Weights of a small GPT-style language model, trained from scratch on English Wikipedia: untied embeddings.
MLP neurons of a small language model. Each row is named by its layer, matrix (up: input weights; down: output weights) and neuron, and shows model dimensions 48-143. Each number is 128 + 24 x the weight over its row's rms, rounded and kept within 0 to 255. Numbers have three digits each.
Before each neuron's rows, "fires on" lists the tokens most often at its 100 highest values on Wikipedia text that the model never trained on.

fires on: "| ", "th ", "the ", "\n\n", "and "
L7.up1055:170105115138132176110172140114065136144115123129092138141127112143149195115122130108165134131133108148157136163089128109131148129151148116116075107097147144108169131144090142119143110132157140125123141116113069140151110169129162150155149161132164113153099109150112138177128120138105141150
L7.down1055:153135117090109131099130168137162107129126135121131134132114132105135145095106134179118155109144101130168123114157131151139131106168145125131127179171157104150137133165138145091147077083156126129107146093079127139122128100167091132127165118142074132163134111142098157134179116148116113166

fires on: "is ", "to ", "in ", "a ", "tions "
L3.up761:138171104141180120121126151104066121160172133127131131093141111124104165111127166128165169125157124084120168166134150124134125143108172070072157152114155165146177155144119117113117121141145140134157131158079133118128088100132123119131169149155134130140110173071115140150125117140121152073
L3.down761:098089109099104139111101155121148117142083134179129131141105149156151157158127117123075085140117097138098092161118151139139167127162084155131111127129105115132113092119087142201125154091140112112131096106130117130167180138141120104123136154151136137091151088164125130066121112149147126118

fires on: ", ", "with ", "and ", "in "
L8.up963:138174146131080127173133126157091138158119119134132100184141125147141120146108064128129147141157153100126073118115168099172128165159152105131159104127179158116134115169143088175136112163156104135155167134132162123109152112103165117151124145110121128131110122130075083121145140106148119152
L8.down963:130141137079158139100141120139124066151140152096129133132117176109137138143147131157139127182112120110151140131121132151156141140134113087099122152141166163107118105139136116126130133144106163128127099137137125086143103129109177108112134134113117121116093084102153121145124127138135163145

fires on: "the ", "\n", "-"
L8.up597:128137123139114159120145110084131130127106142138136122125093116117122146124146149123153146112096121137136102139148133126121169150096168119108129171151118155135107152138132121146106142141134093122165148104112149151137131106181120144086133129118159132138118107113144060125110103140165120151
L8.down597:144111134095140101113161222131134073106154137128140130102128140102122124106135108137141121129110114135126123131159144117131099117123137134149084117094131088130148123154165093120127118098101144130142102138131128132194141074162133140140093130139095125144118112129068156119127117117114093108

fires on: "$", "of ", ": ", ",", "over ", "to "
L8.up556:163111150148108104138115142131170135075187147106123093146179131138092139084163168141169125095126138126137105144134100082081139127138185111080120166135128138092124116139128111123083095108122126117124120082124140183180101134139142125167112103115135130141138128150161127142128120131101114143
L8.down556:134127142124154108163120249140142122121146109083110114140085137120155130137119134109122119129147144108133143113117116149093119157174109078117175104115173120146095136086137150157131146148176132142091136129133123107150120126155145144142139111114119131152119126122135096130152103145100135090

fires on: "a ", "id", "is ", "IN"
L3.up400:127117142128157116137124153111087132137128120127062127134092051100159140123132141121133129151171159088126152140111096103104118129131145111133135122101167120157159152130095121142148110151134132123126155123108137119115103143124114146111158113116119147134152138071113113116118140171106181114
L3.down400:167148115136100121099126179172140141135153167150150141130118118126113109145142089140117139089138141119138094140105143144136138127106092140095112108125177118073148156146090122117128137097118131167155107126131094150104147098118121137108156090173154113134181145133142125078109122079138108127

fires on: "there ", "There ", "it ", "It ", "one ", "well "
L7.up903:101140082101076184104082115096132141092123165157114155134147116070112105111133111115135147100107158119128116133139126184108127130115146155128125110140089081138112064181139156156115103140093128133146106115113092136126136159117171171094084126081191139130144141111115127128131095127138140081
L7.down903:109085120137121123147104193152095122095126121149156142136125081118114131177163152120108151100123163136121137135141140152098111092119066115138138142098115111106146113127073135102110141141136118147110163131153160088147111156120150138119137130125156162123135133165154119149081127105104129152

fires on: "and ", "–", "-", "to "
L3.up348:142142147100161163108114124105071118145129139136113119106112111139129128099131111114129170153138141130150134180151118141125184163157104127149123115115181131152131137162122107154137172114107124137112119173149090060115092137149133142127170161145158145141152101142094115135080121152106168164
L3.down348:108176128117127168115128156090062146107131144123108122128177172064120168115098137131117090145181106094093123098152109178155164133150152129113102092118143123166121160134123130141071128113112091137190145118150134123138094146111111161128114160158154103094138153105160190100148104134113145116

fires on: ",", "over", "of ", "from ", "• "
L3.up318:132120126151124169124198140158158096139157124117094101097166131130139061133122160109118121123157158125108099136126107169126164153114106131139094138130169162140147119151124119124110121133121102093147159107104181133122119115137136147146135143091143167138122086091133114105125116156110109130
L3.down318:129106171136112174110118126131111153156120141142099095139086119139148123104125127156110153124174122126142179142134107124147162131160106121154138154122173109089114125158146136151141157146159159086082108149147165123156120160116080138147133119086154127161161104169102113099127132133147133106

fires on: "or ", "is ", "'", "/", "on ", "and "
L3.up402:171132154127099134161123135184115173136121152125105146109176101148140063127158075110106164134136142124154128121078135094135105143097160163092162164118142143119148121129131119124146163154128150140158132130148175148113138166168104156139107143165141125126127139182158160120161132158144112123
L3.down402:121144129130099117129167130147128160129119128162189197124134146127126109135138133089133093126104104120128090136125089099120146132150082133198131166134160121166136139120150140093141102143137130161148124068092118114095161122140088138121117114132147107076144152177137142121176119143156133079

fires on: "(", "| ", "\n\n"
L3.up874:131110069168146099097107147125076144155094165183133107160150120134119139135106133180122132129148142120139123131174103194112140136133089090144127113102146146107121137141113130109082179126147099153134150122146156133171114102151144124114138137120141126123116115123124161115158126123089112167
L3.down874:104132121120112099153113099144110149142105129111109141108149165150129094145143107090133163130112088158104142127093128117157078155090123136119177138125130134073161144119132140166106131137096099146135145135100120124110171097168139133112172167126147131152157132121147128145132111140110112120

fires on: "h ", "at ", "on ", "im ", "m "
L3.up843:138138152131155163085112129125116139152149137130101105101123060142076129134168116151158133141156111125131169129126120114150112128119108138159146120146127151123126160120141077099122132139110160160112144094081132144112099144123159141119117142123129124156118166164096197134157100129117159156
L3.down843:105125076138081082150132142134133099137096139158139139141109128143155137161138146102079128128124128143146135129131139164129139139104160115104148157122100105138150144148139159126120152101165117103145098136114128124138130155117108107130127112079077102122126106134141109131105167137151114154

fires on: ". ", "part ", "– ", "as ", "\n", "member "
L3.up585:117108106148156141114124111185140147107095092131123099125104154114141102134152178116140117131132143138159094129120149190131136136107149093177153155111116153124114157097153107155163137134137085156131141109117122110108134116154144137137145072089113163154137090130116100161098135128151148137
L3.down585:169139136137106142132160203124101099126120154121141129146133130140107138131116115144104162165121110127143147089123197150131105129127097110109142125146153153135138130165142086089119102096129139061116108137111133116157119112132110099136127135144200104119127159165123136139085126131114123124

fires on: "but ", "at ", "to ", ", ", ". ", "for "
L3.up275:118127069110147120080126138108175141108155098142134144089142102113148121120102113145175126139103135110121086082167113120110151164128153141078146154095082151141127135114125152131135099134118126155155176141092118150131158142130090141111129178091096171102130126216082123129094083130121109127
L3.down275:118160134141123139143155142134094152114110135134072092120137106158124141091129155132116092152175113142142130161121132121121149104132112138114125114113101118126143113143164168150120184124079132154147126165138131119119125142143129157128155146091162104163148143162153136112107081131106161155

fires on: "and ", "at ", ", ", "from ", "| ", "–"
L7.up1469:147140147111138167140147170101109162101088122164150162122123103153126184132137119147175122119147116118122113151157108152136138128133155137121130076136082095092157117140099131140099160119132125149117116161132123148134108175102157146135116168109113138155129145161108136090148164148165131102
L7.down1469:139208173093118130128163138139121118138076106120115139115160119119131142126117118130137146107093138132105138120115085128090136086116151123131184164118151124141094102105125112148172115098147124145080153078120133145109153091084111110146143097129127156117139101113146170149125151118135122151

fires on: "| ", "; ", "\"", "of ", ", "
L7.up954:173113145129127084113107128111131137142164129126117131139141136102111101086132061126148141143147139108128102059160072107104116136114176089124103150102132143116150147112161123147121104128123132166170100083118147133118129102109091104111158110143151127127154126179110107127089136168143100120
L7.down954:137124142099172178125136129147121158154109147130135123160130142120148154142118104138132147079141135146162102088128095137116132105142111135145115134137111133118128108134118140141133142085125148100097169175123146097125125112146147153122113152154121077148137112094141161169152140129118126157

fires on: "the ", "; ", "and ", "); ", "/", ", "
L7.up1775:126166131127103080143094146113085134141140154142139138093141142165115137112112078122134161142143103157146083123134115148157121129100135154143132101127158156096142099122101161086134146113139117178172150125131124150142121146161129170087103158168126109149113159144128141139147157147153112118
L7.down1775:117135175106141142098150214143145117117101083136131125125107101178141107150103077108159135178084085150123128179147119148110093082124111190124103119102122164145130134135142084103146126138128123087152136143128124140165167150128124141160055082123111128098168117119130148118094117109137163116

fires on: "re", "-", "un", "dis"
L7.up216:102124138127091151120111088119114126185143083104111125161166126154113159137123117103128173139108089160146127152093086085138106122137151155143102161152115126119128121139106158166156126165120133167068129111143092143124126146125097166145098109069129118115117129151104128151153072078159089079
L7.down216:187156121109135136139105045164124073155103132100107165131109139139150090055175123094122138135106112131129154133119119096133145150177093161091153136138081095141135118094104136121102143169114102154125108142148124110145087125107171079117161109119120120136071127145129152086155125105159125101

fires on: "199", "for ", "by ", "not ", "202", "of "
L3.up1302:087143118107146156142099107107097126153102125109111165147156078143142100118115175131150144130157105113129079098123105121140140167091129113120138158085135116135141125147123147149118094136107124123173119132131114094130126099139120134106127148116125128109131183114110122134105081145117101082
L3.down1302:134113127121141123094105199108136143096107106145087124071148117154122132088097124149085126130147152148131143146127120093164146089111121157129118131133105105163119101143119108139121165137143116133125151078131158109080084132127146135105120170178140136124102130120125090144117096116168141176

fires on: "| ", "for ", ": "
L7.up786:140158130122136147129081136107085139120171091175142085127110095111099131113120094135160136180131158065154163111162165153136168106129088148089120086085126165147140106141147148119122134111128121121159085099140117135077129107138111133140118074130151167155158147120130159129149150093157164161
L7.down786:143123115155154124104119196104147127122129137143150139128117077168130135151155136124142147130080155110182118122153097196120126120158083121062141121132148127155118117114140133126147144163185118158130116158128108114093142139147128153161163136131123173153134101131144106129134145128130111103

fires on: "; ", ", ", "because ", "before ", "that ", "and "
L3.up118:146101133107083121130133134131148125132143133121100124182151146108151123134128108153142105118135109140141077152130147104104140150111105095126133147117137159078123120130123097170130133143153099127149162111121153110133143103140128146074121132122147104195128149134135087128110095158148161188
L3.down118:115110118125150088147101119133095089153134099083133120104149138132145109089135115145136100149144110126146126113121086163149115119143099155160116142123141123116089134129142118128131138122141125127131062132140119155116146128146155115110132133117148077101112090120127096132157149161160158118

fires on: "in ", "to ", "for ", "\" ", "s", "that "
L3.up250:162124119130164117112102125110141175122109090132148132130131124119130113099088104137124092131161146115135124078120123135093126161134126100131139152122137128105135172113159147130128128127094099100148156097135132109078074081095099131099148122106154163184113150148110126132099108109100135117
L3.down250:126132116134136120105084136155108119142132149163146184130139149173092142155127162095096118096128167112130116121137142181122103119126121098096161090133104116089126099155106084072142130135126136143168171125178123129102144095199129153137155187128112133119158102125115097076130138109120142130

fires on: "and ", "forces ", "Army ", ", "
L7.up301:137178144114114108140131130114122139162147106162145108149148139088160146127149112161117158142169194157120134096136112125107134145106096137157108154137100118114135058158137127180096109119119118126115139150130133175154091168113155112132106112121120139137111135150118140097147143117151094100
L7.down301:149115136122116135167116097155140115144126155101152164062114112146142138117102141128136157180130112115096141155121130125119112113118113138162079128146127170170158132128124091160157146173149095143102174109115116101102196075116158120150091125145099138118128084149119126144091139128159135201

fires on: ",", "\n", "over ", "around ", "nearly "
L7.up1744:157143114147088114093104123121099125138147136117085065130174078104097129119160135137143128128098174167155171079183122097131127138130171136109121156119155151097151092120113127151154132116146119117154115087128132132109118172120130141128093112127130110108110099155140135139174110146124150095
L7.down1744:140130108154133121130133175125134089172151162107149092133150148064130153149106109170082148138149133138112114083117136107122122102126158147143153098151119129158143123111102155108130113127181166135095118123127129097111133133167152108109145100115086101083141130147117130135090168132145112139

fires on: "| ", ": ", ", ", "- "
L7.up243:139180162134155087130089128154142175125134133120123151140121119166186105127083137130132116081147116111135090133110133118164101185128155167145114099133107144144149124134120100139105117136131154146179152123132110138074090139108121092116136117143137101110161074152120115146119145145178099145
L7.down243:142132172125107121129107163126108103130131129115116106112111114088178157098130127111109101113102147147129123141174109115141153093115121119107114119111146152147076103122100150141160116113134087092108132111126136132114132102136147104130126154165152133164134123138105113126122083115099099092

fires on: "(", ",", "of ", "The ", "} ", "For "
L3.up1157:113109128110120123107185125144178114124133135131115121123158104128110094099169145160139114092125128109157125140141141125129082137108141142104133155143166132120153101169173111133110138134103116130134153178128109158093111088140123131167122088126129103101143110103085152094124132151127137151
L3.down1157:157130111096114170143103111123116153118117149166118173094109116157135133128092151147120157127155146112158156110127131121131091093104143151125168100133156108113158156125141132122124137124144148105118127126098142154117150179108107172080124139129153110125107132097088161138141122163106142142

fires on: "and ", "with ", "& ", "by "
L8.up1169:156119138117093129110072108142132122089116128141117113118127112134133116073129102140124109183121134154126128164112123133149114086093163126080121129135164121112128130121169142204098118145117120126166151090113114156119105132078075132114156146159161137151135110121097137138128125093129073121
L8.down1169:138137148167145114121112254111138110100126124155148133092103111135127122134089072118130137129124134124100144138127133139118104104131155144105099133148131135141109152132097119131139100153120148156147192106136127111180161166123137135140122134110113114121101064137183137122118158140160095163

fires on: "/", ":", "in ", "th", "•", "\n\n"
L3.up1116:168193122092116138061097131155093140121137147144152149129187155092105098115142128165103185164106128144136107148117108119106040124075142106070168144150080126127192115119159120128125119161149139111167122108090138153129130114097130120159135124134121140152146144091118161146110153108097116113
L3.down1116:126119136125100093154108166112099128111155133160139126101117145131104149133170124155144152132104143151118113151096114082149126099163144118169121137093153103139118119122129177105092137148097137141097114119124112157167138145114118149073076125143163165165134112173089088169133139142162153138

fires on: "and ", "of ", "to ", "/", "or ", "& "
L3.up171:120140109124129177132149125134074143153116119128107113137151118135161176127097116122109125173132142142122128143114123126121135135120142149110158092111140119096143162176135104157115118118141117125114117164110122102127147105157112136143113124085175162116147157105095114123106121137176172172
L3.down171:108120158085122123069130100154107188115138120175115138137179094123160130110103155118136149178122128119115138160180087112146106152128135128095160149130105135130117141139144116117140176117137116139163113140143125135132111107152118151146111181155111119078140154138137172117109149107081120152

fires on: "|", "it ", "it", "season "
L3.up261:098145142119131100106115152105135161136138113122121129113127147135153087106134175099187088135175085115131107136160125132105134150090133134137170102108098128086134140147090181084109161123088110161121119085103100119081117125100164170122123094116145130150125120127110129158096079092153112115
L3.down261:142151137174076127146111157128108160116141110143142124124122162097122092125140163109167098152181115148183187106155095142115090144109150126070167123102099154118131138117080085129128130092122138187139123143131138091134115113154148151122119151126153116151104146124119107128159157120124114129

fires on: "| ", "on ", "(", ": ", "23 ", "On "
L7.up651:146120073165136131121151126117090137108163118158109102136126092147088135125121151135169128122105132075147140141125098182089149173114112124096163124130138178092140101166161150123115065142108136133118135115136102113113169102109149121121123167122155130152078156146127136112116114131117127170
L7.down651:165127137092150108105086172112117169116128126085096099149171129125133139124149143103124126086147127193087125134139196136136116095119099137097128091140089146101118136086144144090099140164134139125129139162152121156118168137129170122141128124134137127140111110140132117148118099125106127108

fires on: "as ", "– ", "| ", ": ", "to "
L3.up291:092139104124133091104142094155118102125112093125142120102109074125156157145174127127139194130158129110141114139130122198109132145137141125139169153095117153118144124153146085114137156139102119152151106103107098130128117129174118168109114059099143122096155165116111175146063129076127150104
L3.down291:135114139144115103129125208106153132138094156149187117136115121158113098145179121112152119123151121056091101138139124107107126101118130085124072143161131115107108145121113099068102101132118158115096156116091116114150131185133126121115157111104152177107089135169167166108130138132114102102

fires on: "\"", "dis", "The ", "and ", "of "
L8.up947:119131089106133154141136120091148116199130113128143123130108148156174161135109132139141184136103176116152100135094127140126125150096133145142171112105129169095136131161156122120149122126140103157106145141129138140124141139100082172216180126120148139150124088139128107123080161117146104160
L8.down947:138150129109125171102117137151151144157093143089136123103157130137125108120154149136125135125148188119136107103168129111145146122130155129134113118123144135142148106141094133104128187136121134163114166113150169130101094122104123155094147111155104115134133083121133101148125098094120096129

fires on: "| "
L7.up1750:177108118127120107083075123083086084145135124152092107120119089104119178106110116148157164104145127113155149133147150160098078118091089169104148100167168143128154103148148149140122122143121139124139110128136142128106134084136109154142102130130121115152134176105134133164126105110102136124
L7.down1750:135131080135137135090119128113099107082088134130094152142149096115105136134104140128138112151079133168127142141137153105155119106156096147065105131119130127099124110111131120173077114109111160126130147125115111108134109123137119158152124106155100164137149126146135137141102133146118159114

fires on: ", ", "and ", "a ", "the ", "em ", "-"
L7.up1205:142149152163115117142121122125125100103126131118158105170056111085130117080122121138132158109128106094168150101130144112124111150116176133098115141176161125124149141166116148116090124141118149125129142091133147140137095132183115150107122121124144137165102108137127095106102116156143060142
L7.down1205:110167153132068145143183215129116101135152124213128159112128098089150137136141154127119187051121120135129102148132084133175149141090105150134134175139093142118099065129138098144138129098146190141115117116132144136110110134129124135120143144138144086099141115134114132129129154109121132129

fires on: "an ", "on ", "a ", "in ", "at "
L3.up1159:158126117113132136164125120164121156108178101134153117096137081115127097125115145153139118158161099088122167111129141132142134121082106105129140154145152164111135101114146115096101139130121108114164161100117085126176127143184131104148126102128116142128136160117115145138125150137135139078
L3.down1159:121115122100136146117160145089108100148120148144147133106155127129140108130184109154151135111124099144117114169165093131112144151128125104081107116110130109188130174193089161108131123067159111103066093104139106118117135126128079133105129117124102105149193113177129137098127137141112136159

fires on: "/ ", "in ", "/", "-", "0", "'"
L3.up954:152108131113167127103118115121097108094145107117125167139191139159097124141151144115127140097131152147148094109133127163143107087097111129112151102145127136142133107125141146112155136184139138154197166095165078166193182156087163123172118149099119165149139107119105143129103103155152123088
L3.down954:135134164131108159114178144094164118134119089125133082125112152177136117119146093147120153134125160142108125101108137139127132080151092155158132159157151109139092076122144098093107117115058105132134098173098111133089118113121131160100112102173154132117143121118123124172125130153175138118

fires on: "and ", "-", "or ", "most ", "the "
L7.up240:126119131141113198115128114137085153141135072113113105141137152166135140133114102132122168174132170145162103144124089142102188125134108131110081104116128149133129172168146105124147112129129127127078150093113132182138086139136113139132124147161159131144146127148101090158104125120159146142
L7.down240:139097101113126103132121090178127153159129108151109122092086158133117120117126084125133144105096137153112153119117110136107125101154158113159151101113138134165106143118161098123127115126111144148127141088136136132124168150103129149121092114129135159144144142090125125144135138116111141121

fires on: "to ", "in ", "of ", "'"
L3.up396:152130133113156129122130130154156172152136131128132122119132156128169119117130083120149111124140134126135110091130136147155113100121127141121151175122149161057141141117154114166140148151108107115145154155116119127096147084138101144126197173116141165182110112126129109147113103104128123157
L3.down396:093134119098103117156113114127160112106156172149112147104097181158084136142081136066117106122085120137109128131144161068150127111156123120124097128119087141073106118139117137177136149193108159124118196124135113107089169086140119177101126175119109151149138126109125107118131136101102117093

fires on: "that ", ". ", "ing", "at "
L3.up1090:150093108162133172169137128099161155158179123118106089104133106104133096124108118175170112127140160096122124093117147074137115126090089115093193127092119143130151113140163103153115146145106121146086153145101143090113106126119155134114112194158079137154095107154109120171140148102129139176
L3.down1090:144139111128125064168193160146122133088076071145079139154101088117109147119126139113115141138141129141103106096103143114090185092152139129113099171106144143127134109090126155136108167105151130118189100100109115092123080109090121170118120084115154161135109121150170120100136128130169128141

fires on: "the ", "re", "-", "its ", "co"
L8.up803:130116106116106121092110104098091107144144073139127132111144121173115123112173148128141131104136123156142126140138108160131168137141169102112138104153164121084141168119149110163171104100101140132117142128110114186168110147120110143082095091141139141136126152117120055142115110119190061145
L8.down803:079105131112125107140111080135110075157096096152098109171143103136146140114124074121128139134129151141110142102121126118126128100116131152141149116114124106143143125099133134139176151131141116139115140123129126178146062145127167089148147134111111108132059125105094118124145083134134187121

fires on: "John ", "George ", "William ", "had ", "Fort ", "West "
L7.up680:133163096076085137119109128123154133161161129156121153174127180183098156153064170126120142150078111130140110120102158102151159126117126108165136123164130152118159103113093121130077085180140112137122151146122125133143178162138116154180114116131116129149172126138088143132135139133158162128
L7.down680:149136144134111122130173184119094092134113163137152133094178113148164145137186094138096110122141124137091139115099097136179169121085123142136093125128130120148080132130127136099123104131109116131168103085114147144137163160111138164120128143141140117130132101137131105087148098143157093144

fires on: ", ", "the ", "; ", "but ", "and "
L8.up1529:139118118136119116126112156076130138151138118124126134153097126147107131077177134153118154165109116146145132115101142141121131120108149135116101144130124125122129097116141140099078137156099117120139155086150134121152109166151150157089101054145150152133115096192113118119130132150162088138
L8.down1529:096160100126148155140137139135115158145139136165132142122146113166119132188093131130139139089135118135108153144107101162125135142168101112146194093109100090143101148125105120132172100094106118130102115151137136101146115122125078136145106144104127095160109147085160118173123102096106193165

fires on: "| ", "\n", "- "
L7.up961:129142131123112125113118152181134133142141131149132132176104129101141108104158081132127088127133152112159115103186156126111121130081158154105157137062190144106106114147104116121128119106112097155159140087119129134118142155129122137174134127127133188158142092127113128142043156135126093119
L7.down961:193128112127099143162138067136068138133115142159145157075133108133141113175138123138155140136110120118134112095145123133090142106136157146135102109130150117150131145102090161147088149101110140155133171155161133110119144125094130139113115127112169130145137097131129125141131171131112122150

fires on: "of ", "for ", "to ", "with ", "called "
L8.up1675:109121149105110127126108142136159143135130115118101138132155083126098150129137114130108136122154114125205101142133121165169149131098138122140154184145144173143132111117115146153120136151110106113173134090103114101157166147147119146136108101102145151118129174113096155123131101164157112120
L8.down1675:148159131107140141065081185131090150096112133127122109140122113133168103108126132052119131132145126153071121079131120146097151116130176143112183131124092119161093110162134103160147109146123132127171115146128128130175118153118133120126123141111117133131130157126179128130139104115095158122

fires on: "-", "in ", "s ", "to ", "v", "t "
L3.up507:110130111126153126119158123124117133118092105121145118135142108133105131112123151139131106164128149153166137125152122146097128139145127110151183161087119120161132145140114168106137105167090110139131155117093134137150124139136155137127126173099105149116117097134102099116098083116114163091
L3.down507:130140136102113122132129107136101077127128140124120177116137095126151116102140114138144119102108129132172129146082087111115134144171100144121156132134159136171060095147118163124141109113162148114099092176131135126120094104102105195148092147180163107103160147115115112142105158116140094153

fires on: "John ", ".", "1 "
L7.up543:114161159094116144117140128129138145150121070130129142160130126179194169120143148137152128090089138147131123120117135115141154125145090149146172135130108132110130092113124143119131113142115155117125167138105142134109116151174158155145143116121161140133142072109098091108112085138124122162
L7.down543:130113112134130137112140193115118149162123108141148127112124114108137112153140131117112162133179133144128117129125156103197086135174098175153112155154154115143135091153143086064113131125106128122146093083134134112122145162112133159115153093137089121147084147128118139129106133128156165104

fires on: "and ", "in ", "on ", "as ", "at ", "or "
L3.up416:134131159155076173106096151141104157150161123150122110141134092123126096114065125145101148148123134137152146126121124108156136129082124102085151141127136151111149135132119042135153117158104164115118149153100108168085142135151112091141080140199140155167135141144111119155106130127111135157
L3.down416:120125103147113111096107132102129162154074113141164130179113091128146100143165142096129167136115096120130120148123103133142146085135130143149123123143110112128066107137111129115114132094150143130102114108135129124155134157120080148117131142131094134086162131127121134101126109117118108127

fires on: "'", "=", "6", "-", "al", "9"
L3.up2:149078119112153139146124089134146154104173107125124110115158121111129137109185129160122137109101132102158137145143143135116135127106114132199129122145150147129125118129097158117141116126109115193110145108153160136118104146155117128119172155121131151159087091103129160135144109121145170129
L3.down2:141143142131124147149100062111116131097098111140131155105098133131098096139148134143131123173144122126147128113110165108112067116141148135139072141107134130132126100145175071116156096106093137143122170109133113122100112116124113154157119130154111110149152119126109134177144140122135139080

fires on: "| ", "/ ", "years "
L3.up496:167136085140171103158120128147107110140159121139082141120128119167111128137068133142117124136146127127102167125172094147114154123134084107106118109131140134097106110156147159090109142134124100117156099124122152123150141145141085111176157074116192103116154083158101123120127126126104133126
L3.down496:127144124127124136150106103141136172122092146126149148121105161127127116148099198168127110112125068127083146111157128147118065113103125174127150127150105091105159086146150102116103144138151093119134129145108067121131106115148129120147130109100141083124131120136143147128121128135124121129

fires on: "–", "-", "first ", "last ", "th ", "+"
L7.up1293:120163109105141181151162120133102128122132086131110105101155130173115133072176138131117176134128152158139095108122128096131148116151122144106119144140114088160121149123117123155090106114134109174169164143158127143136073108135161141152122133116149151123155136126122115099097150129103173137
L7.down1293:179122076138141119089122159105096135127157136137135098142126148110131115108123137129173099152154152091059145115146130116144142122181123108099073094135145130143172116138144135099131110177136130137122189106118123128127118126150106186098112120119097168126130145102143160114087132122117089138

fires on: " ", "and ", "as ", "or ", "stead ", "is "
L3.up1479:130140112154103123141108114107129163120181142119088107111177114127105148149134165180115134162124161157135142177110144106160158114092076103124158119112131140136154125134118115137131118139133119141108137133133141123135123125117132100141107105180183091154162115178117060136147101123097168135
L3.down1479:145135132132140143138115112167099081130099127096128118168072132130179135103117090131157142129149097117102128135121104121132109151118096171150103164147136148153086125139135138105134117131108112142152152103101161109191151182120147175119097123116129124168089154122129196150152139132100108145

fires on: "| ", "- ", "being ", "was ", "be "
L3.up1070:135147095153138066111093129124120150147150093160182084151069166159170073115124119126122101124141108146133147092130117114137107129123097155147159119126148122098131109085142115091076146160109075123135155116127134137082104125131116160136118091095111115113102092140103158141097168188126132134
L3.down1070:110112101070140124146120119163143085109112154140103103123140122121140151126082080125167139111104135149130130104128099108105128124115102117137127126153157108131095129150127136145144127123146165160160166167128162144111099088102108072174150136111121130122144115138128137129153110178102141133

fires on: "an ", "a ", "on ", "A ", "in "
L3.up285:137130146104155138143105128147091176097179166134140149100171113120087092117142111189137122130083081100133145137132154119123084139104123138128156130123146151158156173126118112122119102150126104151100159150134127137118115106140147121129125145136112155191129135136118186148147121128119175149
L3.down285:112118109132163109144131172059148134119125113137124124149112146158128171176147136124133138111118113147121084144095121131175138142136134108139126109123175077088127139121119140123148118088101138098097144139133106130135131129114118138143111114145145102063141072150115114126106104103142121130

fires on: "| ", "pro", "- ", "a ", "; "
L3.up1115:120159095168130128111126109089153124141092109150132091134125097113125177151118057159165128127083129120131142125162101163140165148096073123124155114174163172132133141153100186130157128143125148120149108109133120077146105130147143134142134101122114142136122152097124139110139156134108132099
L3.down1115:135135110130132105112125071110112151098106101124149139124106128096113114151100083143101115095126130136102131134134149161131136103159134165126102126087160188125156112147137157162185129116125114129155119093118128094086149110174138147135154108108128173128134158140095082159089087114104134124

fires on: "| ", ", ", "and ", "- ", "==="
L7.up1265:106145141136149150156161142073130165131127141137117102145128089153125164099143109123192139160159149132162118059114122116133123121113143121130112126120152143146125145104114141114076112136155089128108148113125151125149130127096114114148165146127149120142104108110156140111140146184153130164
L7.down1265:143108108117130136135122106130148143125150162153141109170137135153132154193134131112127099070129144163153117093115136170133089186124109164148164092129068141105105166139106134155102151141163120137101143163130107153154157127176117152132150161099129104145096079126144148141124083073103137112

fires on: ",", "| ", ".", "-", "==", "un"
L3.up1490:155133097112162107157088105132130126110160143113104109135171112122125125135155139118130153100156142100139139127178113146112117123131088117081145153124166148103121123124127124117105146143099116119164129118131156158165112105105109144147139103111095139163152087090159132101121147120140123105
L3.down1490:101111107123162111149120135123111074095114139168155190116109159114121114144095125185145133121095117157081157134110125149142104166101087135150155072117145160131141119089130154170063082119135127156086109146128071044139167095120119156154131098130123104144095124117130117128161137127164136124